Weights of a small GPT-style language model, trained from scratch on English Wikipedia.
Size: 16 layers, width 160, 2 heads of 64 (1 for keys and values), MLP 448 SwiGLU, vocabulary 512, 4.59M parameters.
Architecture: rotary positions, untied embeddings, normalized queries and keys.
MLP neurons of a small language model. Each row is named by its layer, matrix (gate and up: input weights; down: output weights) and neuron, and shows model dimensions 0-159. Each number is 128 + 24 x the weight over its row's rms, rounded and kept within 0 to 255. Numbers have three digits each. A neuron's up and down rows have the sign that makes its largest values positive.
After each neuron's rows, "fires after" lists the tokens most often just before its 100 highest values on Wikipedia text that the model never trained on. A number after a token or word is its count.

L2.gate312:150096166154134149111152151106116099107176146147121115138159108088134142075160127120165131088140115095129123157150150121143163085104140124158081167160130117114134130136154106117137149121131121131137114143134152109155103136125124105138146148137121118141139154138150106096103134119146121127155147120133126101157195160110099143129191102118126129100118137134135099155077140137089176143168135099095120074146132069131098133117165148079114143090118098162140105108146113103096112132127146
L2.up312:134126120113155151105110105113115157116131187165145128131160152094107141088098113117136164101134169134109147166127110134144124161127133132154128140100104145157149149110144107125137108141129156109121104117132136119110145119165127079160172142099132130129088149158101112134121134149146110124117095149091129065123132141180095156128124130174094163153095095148115109144086131110089136113126061062132128131124101127107128094191109134104143149174136118148120125154158093135141136125135138
L2.down312:169112097096131099101148113110089136123106108124110172102135119149146170127122112155137131126181106126137061129132173126137116129097138176137164097154139177112066112149153108138098128146144124132146146094120158109160094134157136145138147122113161117139163150126183127094096128134142154139135145130110138118098142126122100117127120137127162094109162127093100132120090116144163133134087123126100121165122132100154110145076170103077099118134145129155143127146096124163099110165124126
fires after: " W" 49, " S" 17, " w" 11, " St" 5

L7.gate66:138113128119132111141148141154114117136108072147151132128097122115141114130139136170165116137157119135112103132131117167114171061135182160143134148097116129136108115143105120130130104169112186183114122116151105152132142130114145086155150120103137106130111118178155129114126121090103133048124171116129115106119111085139128143145120086145129133128126190112141169144152087089105176124135127148116146102168121127099102122116121130164128110192122106147125093124147117118137115131145110
L7.up66:090116103129166132149132086140130160137144160148118108086124114103132142127105093129158144082148111138145131123132096124118087138065146176082120117139147094119114132097138135151134169106140118139149102136094134135128129121122114129114160135174120132134143118132123132126126116151110148141109139162151125090152126117166150147150112091118123165110135146150177199111161128152114170124171109105083138124144087095157101117133122105157129104158149135111072107178126151148129107063129118
L7.down66:117103098160154105122123115122111100117150107109144133136160131099102161153102151080054131128127109175148114156139097112150087151141108135120104119149086161114118133079116162142143135162137116128131117148120137182148102112104114165158125128082126134147088148139160126117118133181168112145158133159115104151126101152125143139145140120111094116084180132160112109153133146107116087096116180092104133091125164117096122122152149098108154123150140116134092120107154153129148098116128117
fires after: "ig" 28, " G" 14, " T" 12, " g" 6

L8.gate416:134104159145135119132168121101127117176165145156100090084122122140139128124106173119147168126121105099138139127169141140093137151162127111152100140157132099131170123148145139095128080139155142118115154109141148094116096100149159115158117121122127132125160131146125090122103144105113135160115181128090175143126107160119136161124153164105125177111136135101155121087121094138129133149189096101148160128115068145113125167134088131115114122175108084080123129121118143119153156123114129
L8.up416:122187152143187173155130089088130112136146162099106124129139157114162101126109070129122154146106107123145116144112144135137154092110160135111125142138134152187150136146113170107105096148097143106138152145102123159113175171125078122165083130078115099111137173124122112123123141124130146110126142116128118125092136150156122157098126133123154165117123118178141102147138097132130120141143123113109101152095073125100122124132127123082132140152088158130126103139176134117098141122095131
L8.down416:108107163112115108099136131162133156136115123158132129135144111129135123108111154100146132117091170075092138181132107137118143130105158120157145096143111175145130122129129081105136116126180097115112110185177121120055135064137139175143127137096137143100118084119134170137109146116134159138138120142143133081096134154097093145147133120139140095129118099089113151150137130134155103137127096116123135102135140124132078153086137133154134086149126104140157129159140121103150144159121165
fires after: " W" 31, " w" 31, "e" 12, "h" 5, "w" 4, " o" 4

L10.gate345:159131156110098121108179128149157136106124163149110122119140189119147086123122127146133122145100118156129135113129107108116127127129142047097180115179100104141127113124179064144150115134167145133119092152124144114144140095099123137108142085103147079149112163120104132091141128140149140121139164122147097145148119129139082116119115126117148114091136139141115113113134148102124146083152112158095101125100101119144175170152108136130106130106103131126121093157166151145157137177130117
L10.up345:105134136132145114123131136115192111139085113161112162115186126142127095119134139105129143100102129105119105104145135039093174119092139105160101092178071155090160090172155109099158129119097101181134162136141128139120130119116167147142097138097128135124113130114158135137144110145119174096142147120157116146135137142132130120132104135129170154130118103154119121166100118108126133105140141116111073143117109118147115132151149138123101131138115174146089095116110131108116143103129147
L10.down345:150126125144128181127114093143141127133139135115162151088134153081172101160112123139092129115089119100118124182134098114100154188123123129124094104120123111134129099152103163127145111119158145163124152140126124118079125113126122133116132151129073169122123127172089117142084150127163119107092133183105128119121140144142103154115191113119136156116083141085123193080160139127146121148119161117130120131158110104137103147099143108111109139139101103116150134148152128116130162130168118
fires after: "c" 33, "en" 10, "le" 7, " S" 4, "i" 4, "ur" 4

L5.gate58:163136098146117074121083132110099101131108097106125107095146069207126109106145171154125153170155134186123178135136120114113150105158128150105137145133144134111106138138102133127138157170120153107116112176162106115068097131112071142188111142136180136125150099100159110132134131111123112102149095113126105127132136104125126113118163113116125169150127140138128132115102121149131127147139136151111126125139090138111162126153140154112138130111086132091134131150103133109128089122157125
L5.up58:094156126113156080134156148126101112088130149099165143121064114097124162139131110133161105139074148113161107204102176164168110133119142080129124147145140117159116133093156140098118138140127147103110119132133143112138126161148096134112128139131129113130151093148153101141107143163101149137133096117128072129124133148126132081177123157129120096132127063149148132119128142154136126108120131134123113140172163128131128104157123115108097139117155140163155133088128125127193153139136115
L5.down58:132116152168167151156121099137185127123113114116127155144100131149103108074157188110107167158153080134118124093101116152092124068178123114099123147101151152119146171148136103092157102132101126156178140117147134113119096139149117149157135100127116089136129115122080139114124103132144143148103114124133161106165097099156140137108111189118124144124140125135079117148118154161118117118117128128131129155092122125154100137105128129141146088152116134126179155132113159121137138128092157
fires after: " t" 33, "b" 23, "t" 16, " T" 5, "et" 4

L7.gate196:139123151113128119154103109148124149105103189119139123144115168137110135118155167131162118113171122136092125132142130140100116116148130100130133102158145115108134118080076117059121117166113094056152155145129138106092127124136107097181128145131132128139111150096145111111114173170142124126095124066164128174154119132090124133132106142135145119144138053164154147118135136093115163121133083096140168140136134145140135098130127142136140128094107106086121127152125134136149124148118122
L7.up196:121146106097119105128117124145166109133100105111152179114131136146127145095137140096133094144089141164154187150141163173108123123130169156127134148079114118180173101121113141109113120102140165119099162123137145099084098176124113111104119126119122166099130120099134136135128099139097150097145142098123112126115136141113114113130142152099110104171163103164161120104122131128152156099138126134087141158173074174160168141094081107128106122133083144141120119135119119110114109146143147
L7.down196:127094135110164189164097157151134122115111106109103120126126113132167158148156118134138120140140087160117117133083139095135123130121111121119129137133120132142116137102128197140103141126107151102170129202111124119125120097146151146156126130080093115129135123107134153116111082108125144120088159109076131101129106089138128145144134096078153169141129142135098115135163072139134120114151116111122167127191141118112136098139156101185114110134167141108109137155142148100153097112149125
fires after: "e" 16, "t" 12, " d" 12, " t" 8, "i" 7, "et" 4

L9.gate26:145096128125113113106116149169147145110084120174133122102103131109187122106180128137109156109119154162106101154154115119161146103127133108131132127137090125140117127155107140109148126155172166095146129142135139092161146075078126116128104124134138093149097177136103185151116128119106143105171147089127132153113105145131076121084116101105162131138103088165146122139141154137110097117163143137107141175116162147137136141145131151165142139136105128142105088094153116157090114118151131
L9.up26:134122173097109144183115099130157101158094161176142110095107132122168131095138130154147195132120111157128096108137115092144121100115137105132122183146128099144102136107135123099090123167156165138110134170153133165161122139143116107129127103133139127155128111179133180108126157127105135124166128148152114132090135123125120120114125111123120111091110126157176131165132091154119112098102163153128127090131120115143072117128152076081110095141110135112105091110144159140141130135136136
L9.down26:127090117167123114131120127096142157145140097127108177110131110164103126124139154123135053094118118157118125105113162117130156144116147109131090162137159092106126122124118122123172091101152087166084109113134129131153112093139147136143114138143142116082100119111154124108138119066155130122146159144153137122134110151144149107128144166118114141118118116124120137130089118132134109134123121118125143132129161088075152122133122130159102171111150162187136135124138103094181171213137128
fires after: " re" 22, " g" 12, " St" 12, "b" 6, "en" 6, "c" 5

L11.gate429:114132134120089154117164139170103186149134098131163088142120084164086156123142129123142102123101121121146106107100154138116147114106125158084105165126141114148079103126131100104138134167152153182090090098117164121152153116096095092116117073122154138141116159086099120135129116169118133143132103162131138152116107156118159128113135093140169167148140084115159142139130158133134102146134134129108170123112096143117124143167156103096141109118150128129147134124109076116133113109161126
L11.up429:136152105087133084112180087112092127145108141153141129169098068152135135132162129115160147179111161133117126093119134107120153136137112105126130150173164100151108079098134144111120130140049103131131118116117145125128092129107120095145125098152158176144151109131130130158160169124123140164097172147121133136137126076126155112144136106104106137131131172165135141091113121124152128165128127110110128161147107106158118147113147137139104099099138121126146132140097147131079095139163147
L11.down429:141155172117144163132098156111120133119121104130149142105126156139147130124113122083093157123111096132129131164171072136168134082147106175102122104113118133159138164164103111153128119127134102155108089167103145124157113122131114135141113152108104128178118158107149111090151106145120128069136116123088144133101116140109132103141153158096096147125089116094112075110133162150150073116096154128115157113167113163148115139148116134165156161129141105130146155144116092132134159164115106
fires after: " in" 23, " l" 21, " " 10, " d" 6, "ic" 6, "l" 5

L9.gate138:154105157108154126147142108139140162100138148143164108122139130123127129146137096109094174106143139123151060121100155121119135123121104156083178141121157113146128132118127078106109104159153130116084126139085148081098154135135164079127144138127187140097108097097140147137155134155102108090149122096139076120112138106101125106183129160093125132148120106101109103127105180153071138160125110122150109126158132145146101141130127155150135156128123186130118132145127124141112130152147124
L9.up138:129164149132123118159117142118129092130162159113160122160144079128120119147155098108140110153108129143190156086133117104104101101146140132133153131136120136141088112112120078146155145166064090128107175147108068123114104131099162119103149116105083129121096124092155136124139122153119141140094150135103107147101129119137200105166139114108135125152112117131128140147137130151123166130167119145127156162128142110110165159117115140157093128077123143095144141133128111091095147129128177
L9.down138:143120131129141134119120113122162172109125123116136127110112117130150093096128114094156131147076109141170143154108117149128163103112134122128118147058096101156109116139097141131174133119120144125116105116100162110102175105117133153133106154133110162109116170122124112143158106077153160155103088123150115095100151146131124146180138149097113095089121140113125173123118135157131136095092117177102131141129120118139095150191147137143153109089148187100150116150172137158127116101139135
fires after: "u" 27, " " 17, " d" 13, " in" 11, " D" 10, "et" 4

L2.gate105:151160120093151106163137151129181109124156089105140159123097153124114121108155099115096150130150126089138103167146136143105158083105119154181107103111145130114112099113161086128148112131128153165140116149126097122125141121148113108146113135129153184137121145123145122141139089114112120106084126130099138131155136149136144078082144149148099130172111125110130139124157168087134134126191101172134136096148155131126124138115143101141065108152086122131098146145142130134105063143131114
L2.up105:108177126067138153126143149140113104099145152150101156118110162109134099111123129142173127124140144119126094134096173163142117120080140130105090133112150155166132131114134119135106157157175144153140142121151117112165121124135143155151135086129143108148112156151092129098103123142090102168128130099093108093113094152123175187179114132159145111093108106136146108094129099140115172139131128146158112156123137106098138124092126115115115134138132094152130060130158127155111083127130134
L2.down105:130115137152115091117119115138138121110127104095148110129109155136112105096147169135132104124140117174126130122148092119114181137125133092088073138152100154134128098087144138092118153113131138092138110152132133133148092135143149164134092131142088167088128135165094161112136102197112093124123088098096138162038107102121137103136146109154108123158144110147124136122115134152113110130136174094127150155165137159120139143145146131155123129134156115113167160139096142171144106116108124
fires after: " g" 33, "r" 20, " G" 13, " n" 9, "at" 8, " t" 4

L10.gate84:133139081075111161155085110156123117123137113125072142146111098104137130097129119150106126190088115092121128127119111106131167140178167142120080130128118096107110166142152104131103127106138159169100126103133101149126091139121088163130125134174158149142112119149173139120119127092145143103108144100135123133148145087142153122148112111169126134175170184131135149121120111136102135118145150126131109124116137146125118096122147123153176105140138150141129102160139133155158062156146118
L10.up84:123135122142139114077145101143142125150133105132125136119115104127129138151106105102147101155149150084098117131166114201116176142090139124108090195125127134108143140118156108130091135122094173151155117110137079127128122116123124109136164115155117137138094116150168160119117139133126131118122110124117117104171149119076158089141138126166155138153116114119171168118131111122126135173147108137109100096102138109153104067126115123141138175118156091127129109133139131158168076077148119
L10.down84:110145123142117124169175111127128083131089145100148164154127150136122153153050131123108133159157134151127111151105087119106118120119152137104138124191121113165132158095131116120116149083131111122123122190186155136094118175148132168095114160127128133128128143108148152114115118123096105090143113141147087150116121109130122146116129067143138140112141130099128130127145096106160131126149123120134151122103102142124099128093128142106104130154134199109144170080120100166130154135124141
fires after: " G" 38, " g" 24, "g" 9, "ig" 8

L2.gate56:124125145139120154133094139121145136121126117138136119138157082137177089138127144139116133174121089146155100145129113093101140128107163123150134118151100162150145131125083138125115150156143114103135152134128118086147098139169136152107110122116156137121124121114177119116125162087129133116134139118128146077147169100134128036186148116098088128130142136113141109116133131104132131150153163099096161139142180144172151142090108146137140110135087078119118111114162132094111070107132160
L2.up56:066156096111120150114123124096062120113121124082148117116126108110117131130140142111142134120115103148151116163106117097147144125145146156122123118137115114155119141168085121114088145132117161108121124161098125146143137156099097121132145163152155143121077106130173144125114153114106132106125111116133152134138184136123133123112138115124140138120140138129140163181140126106153124100156103142082108079166144133164124143118173195130068112154071147163122084126114162096122119090133149
L2.down56:136128117127138136115102116125137130125177142157119136115130159138088154084125155222173145148109110141122147147143145130108117095101126112145082152101151142114154103089147100119146129107152103122134124191128099170128090147081176155134141090116111112145115154108116103138151129114116113079155166127135092114149120104162105115097144119146088122115121086114127105168181164151146092114126154112123132140140098088137114112099130122128103134114108131125121157161133114143150100101155140
fires after: " T" 52, " J" 16, " t" 11, "T" 9, " St" 4